MLP neurons of a small language model. Each row is named by its layer, matrix (gate and up: input weights; down: output weights) and neuron, and shows model dimensions 64-159. Each number is 500 + 25 x the weight over its row's rms, rounded and kept within 0 to 999. Numbers have three digits each. A neuron's up and down rows have the sign that makes its largest values positive.
After each neuron's rows, "fires on" lists the tokens most often at its 100 highest values on Wikipedia text that the model never trained on. A number after a token or word is its count.

L9.gate323:532510485467508526480481497519484498501543526518450480523486536515497479501493472473465524452529497500504528467469498538503481457547515541530475516526520522480510521509508490490491510527470510514502497478541438489490505530500499483550514499537494461501470524567525501522499501478472483452
L9.up323:549463493475560552524452484489511508520509518466515491538478511523476447521504471504483436491483493517510512520474511491490491504502491486494488462506453544501504534500500492466459494507488526553496490524488461514538483495515486561470504500501497493515513470503512512526523508489492494510
L9.down323:503521535460500491483497485486496500529497523520519474528524519486508538461492515501500516462458518546494494502478478491508495512485536519464520542474525469481480504544505464472514475506476513537513509472499480472496532514476489497516521512502473482530520504536536513519516513461478460551
fires on: " U" 47, "U" 22, "est" 9, "ly" 4, " Two" 4

L12.gate252:502511472505531495475481497494501517488484504527530500436461537514482514517472504489483527456514483541508517454499516521490474483516529503527463490491474479495484510511470489532504490517504444519504528452493544471475528522504475515463500475489494514483535481553534489479498494493475499491
L12.up252:520532519528535493531521470531503484535550486515441465530553502493501508512490510510463517472486500487506517497533507501488525518453514521469481460469529505493465527492478427536531512466546520487466496510465522460526513522524495517522522484487520497500497477479489482515520522550494485531
L12.down252:498498502496549462523521438486535482475500544522501499490490527483493453502507534503518498542550475523538490514546525444526503535475504528485525495493496523455506523501541504494477505510499522459529488507514506534547505486535515501487446518496499517493486482514495503495465507468513505494
fires on: " for" 53, "ed" 6, "g" 5, "it" 4

L3.gate113:447497482495536503468469436492496478474466476565487500477480504480481491491499497515496473487504517549493528539478490458520452504554471500487461478508471496469497507531461515467488483503497466509494503518550518504496486514515448488502474557485519486514501511518503497456501494509500485497
L3.up113:492531461497520515519495498501483511477485526492517505512472502448447545509460521410467469497496507533520519497509485457490500480498512512518537535497459477483530498468482521500515505480489450473460500475521498469511538572475495488456515516521487485479497484522505489516532439529541489503
L3.down113:509469475492487511498454449499446490464501511507506487528511502535453510506518512503459501484530512522535459509481479471546509475529514468550523516489491513466551493536515469494508475486500461490454508496527478499538527519529497486462475513509519477525507491548545480513481465514465504475
fires on: " pl" 29, " class" 14, " Pal" 11, " small" 7, " Pl" 7

L13.gate412:519459501485499509494512502518528546483521532516537494487525531527507520505532491526515508488511449482505503473500477494534482498492517504503479517481544531448539497500478455512549519502483505524527450479532495445504511494530500493497470482508523544506487503498494507478575462465515477514
L13.up412:499481492525483504508515446496538513474461509487487486537501519522502462471483527473531497512506542536490494511500474483511510488467496533452503570496492508515546459494534512494519475518508479486520498520542451487517482475514500508490471541491474485496489531468497519467469470513478501546
L13.down412:501509514555459506532516479515487525506500492476517498477475545454493492491533492520538528478550459507504508461469468451501476474497502465485477520454478498488531463474507497542524465494489498521516492449534496493526533501529551497513502510530528514517523458472464482503532486478513495540
fires on: " c" 62, " co" 24, " St" 6

L2.gate365:488534512513549527477473480470501532491477509514514502506492479536491504511508502493524461462484517505488446498507513472512494473514478532529496539555473515512502525486486536518506510478510482503456479529498495467503491515460496505480489555512524499527510470477523470500497474497479500499
L2.up365:491516527491522534470492462485519505492465488532509501523511492472508495526513510477511441469478542503528488518509483467480465488502497505499525448536476502449506533505476570478482476513461482493481482512500500513475518456502547535548472501481502437520475474497516508490510489516492502485
L2.down365:492493469483523525487477475497475459479516497546544494527524528471478522514494549524516452478497558519555424500504511463500485468523525483492534488508521495446519513503521511512479496495473522501488507500485526487489506508505501513477469515544475482538479498523518468453509506481491495521
fires on: " pl" 21, " Or" 17, " tem" 12, " Pal" 11, " instr" 10, " double" 8

L9.gate95:506523483482521491503518488535475514464493507556508518494530485531493500486466467495488538460558461500505510556504469524533470487525507500494496500501495484538467473490494494500521471482504478494553506539482468485510475490502491528526475525522497477490543501536479528488481543475512488558
L9.up95:528500522450541518476455501502543484507474507486519475476530474500489521499509455529533488473482483498528479480519501488468484507496465508527525494500509494491513514493481483514527504493512488425506496484539507465471504509483469532484475489516516496472447545479511457534477498445524500482
L9.down95:471513466541515465509514500485486504516497506460488517480492473483513475496453507474481488524487487493486504521551523528479504494504568459460525500469535473520492530524476500509503494506546471549512499523521468499530539479500451502510508528475528505525508427501476498544478517499516498486
fires on: "0" 19, "7" 7, "3" 7, "6" 7, "2" 6, "1" 4

L15.gate288:512479528471477496523491493513517511528506544452503492475426521533491501472531512501515476507530528507534488515483507470516504496499526530451467514504475500507486489482523491501435497487482493457525519509526487487520550491516458476495529499500518514539530525478464523521512473470539485523
L15.up288:523459497557464504482533469532464530491448458487477506471495482483486504513477515490512521493565508514490520506523512455501491474484517542465520540507525500511518457476511465511518488498488509516525494507515477514495488523541504494501550535531536498527527517548537509500478515454517467497
L15.down288:490426495512515446548459487487512531486500531474506453494471473479508499484478498522515485526495473516537494555476521523451506467465532511514484484492494555489520484495533494539532467497514498495475478458517482481463539479516486497492484526508513481488492491470485518490512479471455547500
fires on: " c" 93

L5.gate293:525492496496537455445489472493524515486464527496468483496518495522490495488476458520538514472522504497520465497476537530474496510495501519464505475525549474522511483480490467513499516468526556505538554526500515508457520500528525483535496495476524538487519550557549545487516524449487545502
L5.up293:479501577504503462461488522508505540502493549531509568488489535496452527461480486531489551475503561467522495485496533534477538518496484518477490461500471480518466510501494502513467524509478485478525513516523513482497502509519477494521485467539477476502476510537521509556482450537548476490
L5.down293:534478505515506520472478493533461530475523489483500475506494518535481489515517473509556490486500516529511459499553511515524503504485499519484517521510528470489514521493491487491485522501506495520466515537510531483491533465443529482484529474519478469473502492501453452463495527510516524488
fires on: " of" 49, "our" 13, " All" 7, "al" 4, "se" 4, "er" 4

L4.gate121:473518494533523515477547481558532508483525506508544535501522452530496493528508488513487486507483463550509528528490542480474508520481456483539529477464506525472501483479499507505490494515483502501489502529494517479539506514470504450498469495500490469489486489505500540480523510512508458470
L4.up121:495518531502475498563506482522515497502498487523485448536487549492497479503499530474509524492490536490549534512483550524454504489462499541458498493486475516511504491542524538475541534542471489544533509489493484561488492519510523512469527497472512529510511495487446471521506492516495492479
L4.down121:500515479495454513520497502509515516537519491525500540504535453497518497464490460521484512508480479542504545492466519494489498524537502527469492512494494420480475478472484505487495516501510479522460492530525510480475507505499421483487503464499479532518472496479485554499532493510479495507
fires on: " to" 42, " throughout" 9, " into" 9, " from" 9, " through" 6

L13.gate206:516436500502526502499505455482523446499471495511466482564502530534482485473479510449539510445488487480457484503521507505470495507507515517501493545493550490489508507523503484488501498520482464535512505501523523458517518475541476515494506517553536531509516507496484465541514509508519443513
L13.up206:534455455479494493485457474487485482503492511463510461548504521543466519514486475488478517482492502501555539486560484531498498498504505498495472513530506518498446512501532470500471509493524486551480498568501488519489500494502507512486468463477544515513493493503486506522496481536511507497
L13.down206:480546487473514478477495485515470504448526484491522475559489509455528555447485509520501528482511522526582508496489474507525501558490502465450491482502488499538524500490466536493530478477521478497483535479485512507524527487547496524507489508462519526471513468522523494520489499538486501419
fires on: " U" 53, " Y" 28, "U" 4

L13.gate202:491511530508499517523456502472528505565506471497546507474492496519503472485474471512498512527509485511467503493495543504507528482441460529459495496492476515524516496478559536523528519464513495482501509509517502529501485470504449534482497492473494488487524501518509483484478491523482557530
L13.up202:506469524448488487535489540486490501496466495469491495496512462504461472508492475466506538537538515482530471470495530528496496496494459520453489528505510503488508505497489486471513507460522501501504476538448476517461510501548496541454476457491493477450508449470530524462488524519500496465
L13.down202:537536508490487463533471484539532509516513467500507492512460519492495496540523528495511492444483474514453507524457484467539512495510527468502476501535495535530535487503521519533534527487502515450487499501513487533521516488521472511489493509484464502516533467501534515489530520510493475514
fires on: "i" 21, "a" 12, " Ba" 5, "ya" 5, " Pa" 4, " Ta" 4

L13.gate162:444493518520475495517504473492519507481483440510484496493493493530488499498474497494554496500508461445472534509492488499500457514493491508513498519489490498497521533519556554539498539495478508500486538490473444505488493459479487529485498510439520541444480488487516488492461564515553530495
L13.up162:478494492474489500530477509458505524480484448520494505473479481467513469513485480495509480522499468538504522529486514522531528488497510503489480542530504523540485543490507524497481484463501479523486501492460479500503491507468556534508528512472513460473492518509501481482489488503521541545
L13.down162:516509538494502510521482499481545471505514465460484501517495499482474485487458491505527493506491489501523517471503512494519492517515507473454508523502514512556525446516522507534518476473522496470482475536494511528487493432549488511481512445487485507536454533532508508482499515515511505464
fires on: "a" 28, " La" 7, "ra" 6, " Ba" 5, "ha" 4

L2.gate27:509506562509519513482507523495456519489469530482509492486510522484494467477478507554488465493489480507478556520529518540495499463531482509513519501517542510550521547476449564510518486516543472501489521527514465513533420495569483493509497477468522526497523528476488492468492530493519508537
L2.up27:547516539538530479520480495498560495490483550484524504450488482477461463522494509491468489471525512453500501536521526515507552493510503511465489507493535487514499518534489493525500500461465504485538474491468428510467534494490494526510471483484494463471479484494495482543571501496509509499
L2.down27:468462467460531471524529533489503459491441497505499535460484493507486522530509497486533530474513486474511498495504531522485477494532510517488527459500518458475501495494463525487541533494520482497527537502524482457540491492520493488494540535451522510512466573512502475524497519480511479499
fires on: " to" 46, "o" 19, ":\n\n" 10, ":\n" 8, " below" 4

L5.gate22:486460513490509494488499459502484481482524504497505528538541471512468505491530502500447505507499489515521519557530536472489528486526484477457523471501486513542498550438513532545511520506514524503502514497521515527497497491450530509536499487530470469512465519499487540516490557535478509486
L5.up22:503502499494491466541514519491495515492517499508500470542468503531484500528514527496542512496485482481510491480542519489509532527499529487540459512507509500495459498463508465491518494475493502533490486456501525457506481505503486498537449507480460423507457485508495480476515513531508506520
L5.down22:492565469531527509453483486495505502506527501500543488455540531523536533478494481518513488520478513487463529508542501488525448505538538502512530503523524501502468527484462469504526491526522485554499526492483536505499498513513491475486525499504487478518508499494519506484477544521477492503
fires on: " to" 60, " into" 8, " from" 4, " is" 4

L9.gate142:489459508495526514455497517505482515545507473553535507489513505498536494484500499503543467500535490496513470460539479500530484503551505550549526514488496537509486508523501516464489530486496534500510523471498468503542552477535517469513513513536530472462518496509489505483477471510549510481
L9.up142:496497549500491499548501491500554538435497494494492490529489471512495478483468517518481474518534499434525527462479495496536477455489507501472516525470484495480519497544470525530528498470538515484498524488510505466450497528491517450480492519549512499538486501509532495507518527507504534500
L9.down142:524490489513508501526549510545470521534541485475491567504506489501509483513547463530483490483479513493486523488461509430503496506545513491506504515489539516510495501532506475481462498524486456518496474501520519495495501503503432455490479548562513501487548489524488516481513467477483460482
fires on: " it" 25, " It" 19, "pp" 4, " Brown" 4

L15.gate401:444549524500498528488492518476541489514500480491525458505459511480501481503539477509508491493497519534501496505526478481489478497474495526469483518525486486529504513506489576519468480515475467483450509505525451480481487542499422517505541522476547478495451511485439475487459515505530514510
L15.up401:495469490545497474494517520549472483497476489521488508509488531483487522458500472470508469475526527521485497469474482517459559459493481527511513506457494481498553476518502495513518487523478507497517501482516543477460516495494516496529575482547489500477477462522470527486536513468515520487
L15.down401:514512506505583537511538481516511490469521462537486468498477528494475498471488503513478496470506510521500501490483482487491514449527468501510501506502520512556503530497500552480472468539533465530500501516512485464510487497466510497520545527516498521460497507492473482483492514530451516486
fires on: " ex" 19, " Ex" 17, " c" 16, "ex" 4, " phil" 4, " Des" 4

L12.gate246:494499506476511496497515464524459538506496501504488499539490531472490467495505459484511514477536493487474522481542526556500524545498544520500468516458523492504466520567520472517505479471484498512524514486503502529525474513480506483486533512497506485496490527543512494475516511461500457537
L12.up246:513505496461507486502502497472485491552505496498531516487503505529473491514532492504462513524478482526504495467504450495525490483466529546486561473438473477468485511483508507519534510536504474521471502510496527501512481516490490533482483546445519497552466520497514479540472543467506522525
L12.down246:467522457495521465504454470511503542504547492523491467500492536532494498489501525486484498504510473512533527557513466582473531534445494520508513494497507480512486462509450493528478467485504493479512461516490519512480539500483460481487502493478532503498458468539486470493459488467474490470
fires on: "0" 55, "5" 12, "4" 8, "1" 5

L12.gate400:503508496495502496482488521476515483525518485503480519446486513509485459475501467516501477543500484458475474500473513455458506462503474458506495496489536524492460505518518460479497459486505481489476515526519502492466507475507447521494499503469480526537500484498523483537488486485502490499
L12.up400:503545481529504519548532554528525528489548485507514486519509524534473462516557505495569487477509506535497518481511482529508477506487517481507469516505549481497550519471515489461462520491511467527477503529485499478486559557501473508452508485521468454511510496492556495466523472521502474490
L12.down400:456531466526516475518464497490523508441486502516477508498465510498473492472466523537475528493513485494555501538530529533489543541511531479482510522495444484496524538516487507477517528498499495503521486540509456512510442527462477509472483481498476462518491482532515478493521525537526493497
fires on: "ip" 31, "ap" 20, " map" 5, "op" 4

L4.gate446:494483471500479534477492561557520511507521546529515456460468498524454519526481514439515515540511501494506534506492492513538450491506521490527501489496512483513523477469495495528509468525505487492517499459551542471533524517490485543476468488526528515490486509523501500513538460509509484485
L4.up446:554470521498540490466502498466450496498511495527481503513512538502481487510473533464537491493472491518449490515500511491499473524474511469498494497499500496473494524485475438510509474485569489478536485453522500522506507456477550522522461485493491521465514494520480465506498488529486450456
L4.down446:482499492549466517493509500548485491479476557466511516503472506489514505440516482473499513506490502485472493493502512454491517530532530513509543477455500523491532511517521487522520511483494517468503535529460517481499469506501518496496507512512484478534471488498516546536503497556501485529
fires on: "ud" 33, "ed" 14, "and" 7